Weights of a small transformer language model: 10682 steps.
MLP neurons of a small language model. Each row is named by its layer, matrix (gate and up: input weights) and neuron, and shows model dimensions 128-223. Each number is 500 + 25 x the weight over its row's rms, rounded and kept within 0 to 999. Numbers have three digits each. A neuron's up and down rows have the sign that makes its largest values positive.
A block is one neuron, or neurons of one layer that tend to fire together. After each block is what it responds to, as a language model described it from the Wikipedia text at the highest values.

L7.gate131:451522520547529536499440520545485445501500512490518494555515484490476488475506484496478467566459477514494499492486477499493529491465534498517479499496495519494495516490540476446510498547540510508512488528491513482495530518485496500520476491499492479501534498474531465498522508491469486471
L7.up131:496503498492525483524495560545491479506471544491518524583511509503492486478473490470446495514478467495521499516471496517503481480505550508513525466494488473467516513476569514517504490472493491522493455523494493478482498451513495553493494506550542515525477491511482475499487477490488486512
L7.gate208:529475507468510500550497482536557484508477481482513512507487508518522501491500512505480496493510492559478461500501495518516518509494506496506429474521515528509471445476531520510479489556531501452466488473465518497502497458523456540527536484470513523504446493529513454513518525463476474490
L7.up208:498496486537526527524506511479555475431503487488528503536533528451534532530483509478526507508524519484487519456455530463522494528486521477498484532495475523491513487494491496497517520508489517517496484487442483529514495529506463467496496489495471490516513514483486518479531501550551485533
L7.gate702:491504465514496493523446501536543508495504458499468492520461462532514506496492469485471509442530492516463513534461509467515533473446530515489472452461525520496473434498496474461496512468488547450469515482515437489499482542502499535520475475494477521533560508516522499502539497554485475487
L7.up702:484567514513508468522463536553501499446527494491519518502468538499542493497499498444474483492474476564473529508497488453509535494472550526482480499557504514520481477493510492488484463469543459515482505488468520471521518493514501483446464518518470512525521492500488479491540478502514487522
L7.gate963:496504504538507465524443495534511527515496502478486503516443498523486492499529458457456497493462485458484464470530485495498507503520552518533434521538526532527487474545523509530482496466506493490480520534505499488488513512514553483497535507473504503521514537515493474535517496508516507492
L7.up963:488477485495553437496453486481556499473502498489494477459488539504506513499492475482481481443475499487482501555537469464536558584503502477488488508515515532472504519543514525569516486484490520494516496525480504498506500471487536510470543523490505485513508494505482487512503537523514529516
Description: Sentence-ending periods

L17.gate869:538493450455485495520525511490488531503531491472500518477500468498508487489509506453514506544504429522492522493518509507435477472539494462501511490479498514502486528540481517494503515495516486489490474477554489512492510460537513510514528474542485524515471436507468456523488512498482472485
L17.up869:522457482487471501525464503506489528538506481449493500496543506470494537474483480504547514503508475503488541472520520491506456478495506476522510470543553525546530473499523467506466460528525486479502430485506495487467513486483487491545466499500452478478500479497438522476508498511482504482
Description: Acronym-opening parentheses

L7.gate218:488493465515463496544477497475483498524510532503510499533490524538512519545519486468479526529541514491504521542515483492521525507472514520508483541535528528484526505526488521506500473500509463492530502498494551519483483530477515477529509510517525508551489498493522454501494535532483530519
L7.up218:482505457518473483508501490480501488487488517480530479451502573542504519554518525524502481523491494507514509480469527518477521511532479496527487511546523529478511502503498543475524451476513510465543546482548505532540449504439472470567531494471529476527466527517478462484545541493493538500
L7.gate422:485453468490491507530485527495520512467504527538547507507480519484464515463508492483506519489494522537480498508473504528487487501485512488500480533535480496533497527546528532497511421521502475461499546478526518515470503529497531509490463476501522489507504488516492488457518552532448526511
L7.up422:521479469558489513500512531496487521517498532536531471493536516504511539524494427497485486487515520497481518500526516527483476536499487516479460499482460484508483541484509443502521501493521478511493483461471516477464490504507496457472508493486481479522502509529482519469497509479478511506
L7.gate895:502504527487504490555488476498506525503505503533511491529517468536487480499463481502525501497526522495458470508535477450468501515477503478520496488539533510506490480526493543520479556539511458464503500488506478546519490516461498479485493556498502493469545437507498502510490497527517502490
L7.up895:484541504503526484507471479538482493513514467523489480484478496482478476491508485476488474530514500489492504545508498435500525520528507449509510502561531490492525500512489499518506505513530456467495488535488481529536459527520526534461458527501504520481503457520491484469493464540478497503
L7.gate1283:478529473480473489456505497475479470524484482501515466496499499572507447526498495526488507459503535542482457451476495548469486502550530456519495500517513479481483486503504479473527476484548482457496455498493501522509465497527508538509535527490542536509501501526447533488506498484546508493
L7.up1283:462470495462485506525455515507467511512462480490493505502463514512508494523517506495496492470481524507492549502523463535489484513517453467474549519563491502446542549468558459511527501520517510489463469477524468501471488501488552505504515562516552506534534529510458461474458529500507515553
Description: Relative pronoun after plural noun

L17.gate384:473510517508490550444496512480477507502517502492524481468504522493513537535467509507481526498520502515534496522447503483477518527532464472505531522447484496513548469499541491461520500504467512500540504482502484443489465509511533493473462474459498505483511531527535486522496490445459516503
L17.up384:496501495525452521538467520512519501522535482505479492499450508508487499501537489509480525508519494528524493514490497501456461507522520492521523518496518522464473476510498522538498465518517500473463507510504512508498484496496475500485539501496520557472473477508476529486507545526527502523
Description: Table cell separators

L17.gate911:462489473494488538504530482502481507536485491539485515515492477511523529475461502500486485490484522492483489538484510532492463523531465536534528471487483520515519516518503491435544509493489498518425535513490534484485480527454579526502499483461527462518526496512509481495523518510494476542
L17.up911:504489453475492525475521457467530515526468496544445544524489538527451473524530481517498500497504528508430512508539531483506485502502504493524515505509514509490489496458511522534519499509478469509477499464499547498508442496491483501477509474463497451556448515538504473491517477488516494521
Description: Relative clause openers

L7.gate6:491517502478504509505491476533518519529522519486506552517531479485453518483496501552504528465527545487512516499475535521543494497487513528506521543523471522495508517514473484502480492482495466513572516501507471496484502448493534517492522491479525445469506455527513521460481517491469507515
L7.up6:507489514468490459515491505526502486476466517499441481482515511497498513530486524465511504483499503526500486532524499491513512518531546486512486501498541506479478531483531507437498529507495516525502539500485449503495506480528464517492503467491539491457521450495472528485488513504484479532
L7.gate748:508482525471538538524473488518489515523517505480477540462480475497508535534516490443468483507510478492522488497514541484477504531487489482457549508499476482519522508495523529483507541530488517516512519529479459473451465495492531495502491486486504525475527540497516522430496435474536521504
L7.up748:492545481475516512555513554508516496485500467527485478445500462500480494524516518517533460467504446498476448489548500496498445508442495503539505536504456468465508475500496507492425530483520496493517562529474461491498499536525511490485519494552455531490485523490501470499465491451467521497
L7.gate929:518520502477506515497443524539479454491548547520524493509473480518472532528506458517530498538546468504498464517534518525483481495483511542478527501542511490499510479530491523536521492464536525483478532510488496525493531503473517532492460520487522484496526503491501489518528498469476486556
L7.up929:503543519509502496486488513511466536533527513470491480519480528517506463500541548529467535481440494501537472478536453505508526458481499515525534522490504499537507475517490494479446505486505475471502520490434501498518532507522521519498494448500543519495475502477513501501518504490488498498
L7.gate1124:507520470516519480521474565477481472537552486532506501484532531498519525451495467466470506499513486479491491469481569507491523467495505496533500503490501517516496515465540482499489553507495507518507525489491539503464508529495495493522476481456546517516470496508538504489472521520469517475
L7.up1124:504481499503503469512450498468457500515534508496492476580487538476572494469503529496511508523502477477538487452493499516493488527506537487460496537516513486452537513496519506492499521539509471468511496511505488496523505491503508471492503512501522497515482533512545524504492549503485502487
Description: Table total-column cells

L10.gate34:486510509523511499496487523564570496504521521493460525486491494504516475493453519541508464479499489498466528467550472522494491505521547488473517469527533510469479478504511487536522459461434451533566528494525500511506487529540469498550500480483499510499486492503520472484520526488507489494
L10.up34:479455517474501466522477546496467476507531451512486504502483493497534488474478476471457508501494500486518493461501503470483490498537516467528476502482489512501511521501498494489503480529469549471495498532522492495514511506532465495516528512503526477453487515522498515482513509507484509536
L10.gate111:503508480486493490439473500445500462504519472499482487525533486530500448511513485473542485480516486506538516528535457471491523512469484526506507496459478490519495509486461505492515453525497475506492521498509446500465504501454531521472523545523463527485468466506496466505482482472490503509
L10.up111:518458534542495515532483459476523550503511500474544452486508461501493470440498514488529505471501499443518505479498519537532458515474531484489490505498487544454517502512528512479519549510491493519552494492512494497493475545494512507517444512528532500492475504528509531511507495533513517501
L10.gate207:469515459481564497453472491474477500532476492497492554546503530533489481512486518507500543495523490467522534498485542526481542488484515506467512486534483507472515451503488474503533514514489486467496520484528506504494506480497512491485475486487482484547518502564493495531502485502486468497
L10.up207:490469477507507547524510530544481528491506540481483507506532548500496533556500461516498503492515540488526538481501507526501485509500536506541506502494492505508500469512477506509513502496490492546521466510517494491489483527469469531484492505519468500478469450457519523485467513507580535488
L10.gate226:511535499497508497570510488451485452514499537460471496542484497505525536477506520486490516516469491505483488505517518543504473548455494540524468461515484479474480473490507517490505467499533532511476558448508490522506452512470496500484495494486489533539466469488507503465474558506506505483
L10.up226:508521467533504454509511524491507476518484446532533486512471540475527490501475484506533517443489485478484509515499521492497539537499470524463508515519504519488502556512493519512453508485466520482504527470468430496504515538502541444476515489502503516513510506479511507502514465504470495490
L10.gate331:497489470485472520530501497485476494538483506457495540518551497526487499507523516520458522514519519467492535512512519550503470522499544455469517539494528493458475473503477500488524441491464516481510462476510513516502471457493556495471478514457500463533460485482499480480505513499531483516
L10.up331:521432476474480534522504512510509533505494478517544529498499514489465511521512498513476563495514559510522513534503538453480496517491523493458506519528514520482557458458505512464493492501474514496543500532498491494492513455515444499505516530491491478510485476490531564468480500505516513494
L10.gate335:490468497500499508503473500520504475492492507450511507517501484491465525488487467504520467455494500490461525490509496528505503491498550492510488502490519517513541495481491479490484438482484517495558532516469479515497553469502518555499508536466493493496481504483512472540470519484538450516
L10.up335:469501518473512484485504486486503512458499475469507487495516518509561550472511482487469492438486513503518511507499495508458539472558522499463508479456516488497509499502508510508531454499499454497496485480470484512495518513470516460466471508490509503502486482468481513509491492530484510463
L10.gate509:461465480513497529485475509480551554509516492513514503482495519518496518504516472504495507558472504475562466468434507468472508498484534487481516494527536489498506534485510439534518475495483551495498541498477484492459466513513508504508483486488535457502499484459533531551498533531470489517
L10.up509:503504476476449469489508516502525482510498514492456454479549491452553488450512536477495498523514494512470496492559488464516514527537530513494486510475542511473515487488527503513469511490515438496475505525513498478542537545469485455546499523531579485486494526561523453487503512526490520482
L10.gate604:530482516509496555505469455512503529477480473488563502495503483467499478511484466479506476485524527517467538492502499527475509530496475481532521510537496499470532446483503491459523508493475486488485506492498499501514502492523508527502488466441474465506485496520498477503488472505496525513
L10.up604:548511467494542540516493481530470500513485479464527469503466448495509475492528521533479488495510504511491474525511441519459560483484569520535496468515447488496457463478497497489480486517474490500478513484487483505484493499476502485478535472475513509480519505481503475457480474530510557486
L10.gate626:557505501465490495522488498519482472508498494481467495428491476527526505500528460471479479495491560475486492527501529468488493483476531513469492548498507518503534521461483502474466475482499498549498522527512503485524515527511442487468503464531474490466506497490456492485474454493531482537
L10.up626:497537506486491508453466487486519529505528429538437486462518503519491479472518513493471538497514509485511490481496534471522504535491476499472544512505507518525513455510538488483495490497496511558502514486480488495505489490550532489469530466510521565515472492492470526555456453526485479527
L10.gate660:527503461507487482518516577528475476500562474542486509446542513551534530518523465490492477484512527541524471497514497519482517481506517517493470521504510485463464513525490493479494497482476517495492462462480487489537487524499436502508541506488507488524494502529524524513490490498473503565
L10.up660:484499539490511474473495519501519554505516489513500486474489522486498490466501502492505519512501509453504511526544507483507542501520476537500483560500518548473470487489479508517562489553469480462516497512543489559512515520510524508493482482476530475499547480499507478488442492461512525496
L10.gate699:512494511512492487485556553478496503494502561526488539508502498558485533476521486483496507486512525485468511480522516487500517525514532514514479464528492540474502464516517522528487495515508493437548494533523513499464486503463510485492488485489545499529522470489490529489458530468485511517
L10.up699:515495542473490512492541529459503503512521502537491498490494505552509528471472494459515466497476485529478514480499505540505489465520532483491481489464516498455460463485532474489487517519531496489520466530498499516491497511481515548491549570524542468479490509463505494487489484479505478497
L10.gate858:479473519458530522464471519477554545504542496515500506526524498476508508521532487485461483471499498496513471520506476499480495458489452493479518513474449447482456492503483518514518491501492494486545497499499463464539504523496518494515497499493442562500521481496520498436534511534466495466
L10.up858:515516491544471505486527476513523498506453495472475529481504539528525534476513516543498520473496475525496527466485515501536458516506546485516475503469486424502517497525471491487509521456509493507543546496527478492553504525493453493474535537534546497509516501524506474529522523506499457510
L10.gate934:514470496469499530505507538488524510515448456567497499537471466489474502488466504520491488517508477531503550490520548501510483538480498488510504494513511473443454505497490506496500558461488499480520474503542465485413522513478468507517512493502477501482494510481473509492532524498498540536
L10.up934:562541475505529442503531518525518460470506508535462482485561502510521459502500522500509526467530524485536495481521494550456515515484540518538497470511465466545493489515482477493531494513496497557510493488501478524499513497487488450503475515533519545501502464527483515487522522457450477511
L10.gate1098:456482531439493501490497496520501476490482548534546510520534552522485513544479467530477495498498517508501488524519468520455445513526511454561499520535449514498483482499510491510504465515505467523499497553479479471504491507544496511502500438490480502555511514528520511518492487520500486554
L10.up1098:481470510496464465490500495528545488498458499510520476450490521494451516523482503503452466513536480456490541501471415509516466480485475497529476508517523467531454521512489496475496498500501488506528501514507540510478505470494459542490461481501505471536504508455523515488490521519489519531
L10.gate1101:476492477508465488502510518578472485508464525508524506469505491492526484510501506525509505539491490500528501496548503518452524507500481541491506532479490482507497477494501513506492492455503522477529496486474490505494474505457476503535513475464501518548510566492519531493480516491472553528
L10.up1101:475483470522485512532515502517507547540495498499526468525532531503514470499508486515500512462435555509480510501494495486464522481516478462491524503476517502498546519505491515532462544539510506489454520512478490519481498507472510502533501544514471528490450461507475534477478530530516506468
L10.gate1123:514504512494530524486529493548465511508509561499466480509464445488523541503477451520497522490460500452486502523482485509490488553556500518511511487531483492498468469478515464541485490506462514485518504490489503505470483469490504473501495502470532496494525532494504502517456507498499505522
L10.up1123:519510541502530504470531479519502505520506522516524531528502490533496466492480490507479477484518545517484524498488498531444493494450476528509474504494522484477477493488518534495512476534438521510504475554436484484479536505492534480526501489501514495500502482511526493476504491541505533555
Description: Table pipe after numbers

L10.gate98:483531500477531503452490463551477524523494485509546529502482522494467453490482482509498512458486480532514540471496477504450518472483503496475509504520499496442508538486538525549519480485483482485476489505532539472489498491491526515509489503497490517482474487502481498485466451521499522511
L10.up98:440521485524485524522500480508491507502513494473467480497481479510558495508546507559476507495507477492495509518535493512507510524534458540521465508508547514514541476480507515513498519521496492488478533480493531507535516553476534494499481513474463483552512469520509506498505501484527503491
L10.gate113:487503469539458523478515468468451529573530479509450463498479487532482514480524495562469513473505525538514461467490428485485495514522501533495485514495478492521525492528538462529520499470504479517551452488465450509494483482482535519512488512568531537533524506483493486450474468500547474459
L10.up113:487500511471456488485460503529502519506520512502481506525524483479495450512485550459529504480537493460483479469477508498511472500463512509513503515499472519491517495504514493512438476448464520489467522503497539491489477534551492515496532494481537553518512508524490529435526507478508513519
L10.gate127:468490464490437516544510518508511553536502488535515473508481499503534413475479480537490543486508576494499504493523456493513519496485485510491510530488499500540496481526503493467503523526524515496505494502500508510474518509534505444516512577492527517536527549528473542496498476467511467509
L10.up127:448497476484494452484471508486478534485488491495501443480472495539494492534544481519518486474523513476486482489515520468536507496481484492548473491468503540538514545466486496530512497538472507485518487504473517525529496495515471440534490511503494505508505488536511495450488486536517504482
L10.gate299:482536481525528533481495492492503554550466515506482513543478469541494482510524541485479487436502491501496523507526508513465489522483494507507505507504488491533505474477426496507520480520484501519489520507472525502529506510528476522480512491517486535512499448534564513477536508451483447500
L10.up299:484487478489486476554486474499484491549424515502482463489480492483528506490499489464490488452522521487502477518469468542466473528494510489504474512487517506526515536480514513511498534538468513491515446539461476469494518502540489547501468489529508533532497526499498490498462544526526475523
L10.gate332:497535521468501496483458487495478493492491477511474532517492483484522487501505495479502488492516491542500441431528511517498498520479476503506511508539527561477505455485514515518542498510521542491523535519516482497504502469508494531530475549503469511511553517504472529491486510487506515495
L10.up332:445457545471473528441542544498477500488487506524511506487532510503508524478469533498512486458478518506513513500492471485478513495505520469599517480515528535543522447501527496523515504489506515494540519513518472502488596487525452485551498540511504498520465574509499477475491516484527500539
L10.gate373:502525543486523526502506434499493471462527482530459478521548477508486460479500518504515511486532513557483524476498480513485512511471480501506466482523514494513524485517526516479493523468570482525460497497476507524494522540558491499522479488482508486542512526473548503452524498531544506484
L10.up373:482511509458488483499504455490512482429513492494534536534529486487509462494466496482470461481524529517495476480475488543499534490502498470489472451544520470519537509520544496545483504448529508537440535515479479455537497543529506504525499494442534503531489501495525502461554485538537494510
L10.gate641:464475474521467465524519460478484543477527546514474489479486477502492508499511492570489472455471501483459489468486498480487497548488514515546502538518544523504490483470494492469503510504488485519517497502480491474476474557503526524448524481515511543509545510511465525458466512511476466523
L10.up641:467502542504482485472459470514492511504469503493489525500501484489495497502499487472524467452498504524496492461494504439526529499505479540500466509519481473456469473508518519473524498539462518499533490480497498530476537515489522462496514504511491481522476508484522507494498548471477481524
L10.gate664:520475502456483519482525484574474458494514470531498534513500515488515462485514523524531500510518536540448511470501542471498477506481518491481465507510488559492476488500485494484509497493477494518482490505479476498523498496492467509448520499505544465531485450522483460541456461487517481477
L10.up664:491536448477489490528500526526485522517549508524515510463493493476481521469532490499477496494472530498530518511529538501504466525515499475519508476491472523460530504489469490468515530531494506504508486450431498504507518526535474514536501522539518482537527485488504489513497477488507502498
L10.gate692:492494501501468484500534468484475513491522495509511505542489511511498468494513506478481477453482483513480518527496467493453467531501480538524512512502506505512521539537517495550531493517523541502501502535470492544462508530525497498535511491524531479545483476554500549461520511509517479496
L10.up692:490429467491482550505531536448471515529493501510492514499497479482514476499497537488468538460493510555526479476474530497489497480515508512544486504548522535467521495504496499473494482468494484475440499508441517476513506524462490473484503510501532502537505536551490437481471473521501509518
L10.gate1009:512490511490482500501493473573496496472519462526530474519560509501483491551472460489564510491483460497545523485463457539480500496464510504534516510541473524484460515504506471485499487526526536514546521519488513498497500486522486479501502451524524506457551496528482483463516513557530469508
L10.up1009:494455466525480508488486489531508477491482506574448519495512505459500462481472490465527487478473458522530513476518483489494517477497493491492511538569473480504466523535508461517446514458535531491497466503488522509486486469514493500468521492528497508523502507532513523455507485523520479503
L10.gate1043:488518486493496471496503491497515506511509521495486485468491481474468479458503564502448511480500508532503508488508491475535499487485514480518504469507516456509480530493479526544493513475512534508470506485492509509492567549474489502494490494496501525518508491471484471499468495480545497480
L10.up1043:490544524508532510471484468513489490511475506479486450508472494534490486503467541484456488488524499516527489494521493516511500504491525439492507487547480487510555503472591532521498503478469463532534487485523468560550490539508516516511492491533451505490462532527524499472564515497523496488
L10.gate1070:523470476517500464471509547445472502521524513547484510538475508484491508523544500502537504496482511533461502513505467541476563494493495506496492495525485486488505513506477526553448503490500490465497536526505536527495479520549488528474487481510551506532510504518482495528517468519490486481
L10.up1070:513485507518527489488496518468506476523518511533456526518464498483481513518473476504484479494508537521456504500470456456522519483499478535533509496478512515483549511542547501504467517478487506551491532509455525462534492490490494487512492511503511513434517494545476546472511478497468482553
L10.gate1175:472507503473470526482493474552463473496454464508480505471534460499490466497528498523489428479495504477513521507501499521507462518487504520533475548495543510484482492518467482510514547484525504492496475461485537477475500498517493513539495497492510511502485538493502520526516540516502484485
L10.up1175:463490534469503538466500481515524484531537473495484498476503453553501514495502519533488453510505452487484518516482525532440481507492501494504537524510510455489533529493548490499539521469505543511494481487503495527533506473515493491519493486495529510518439488513457488489489495467520479499
L10.gate1176:539524506504525483558488484511485490525497475506517493500483538470484493536543500477509533496553473529501475492485545480523475494508510537464491499478518498493463523479479478499502554516498508443515508503494470516487517507516544501529507506510537443498471536549463495489469514466499489493
L10.up1176:484469533495456483521531488515517491453501533494511502522509479490487503492465481508555482502516534509484482524506560495547441472484523517510492485527492514479516472548531512517501575485485486478519458533513469519504451523524525508539551453461505506494525496512465477512517532458507476500
L10.gate1278:464505511503460490535510534529524493494482502549524501521524490511511449496522490512492467525465480468562513528507493492510466494479488507531539516549442510517491496504514486498480494527489465527484479522475512502493538505494473528537480492519497514502505520481491512511454503517489549547
L10.up1278:493507503528497490458527477474474529471524513493486478481534485512560462510516516524491469508514484500510517539501526464519499522487504503474522512556498497540522523493542498446482497518549521521492494523480506474526475510501536522521518500483457505487479554512493529478520522483506516498
L10.gate1340:551513463481477480503549512513482495490519482497491493481470493502469504512460518484524456487497525516549522481523445477480489517522497499442495531537492485478504479548536475486503481478483494528509497478473511487486468511485529520504486504531537481502544475527493524508525469505488468468
L10.up1340:481518535517471491468508520486494520485549493533549486485457506514481471497468504491517473478436518513491513515502491532525464515545493470515479514520438483507524475501496536512487456500503465501451510482484498536502493519527553547504469485481520559568483477460498524483485484489475486466
Description: Plural noun endings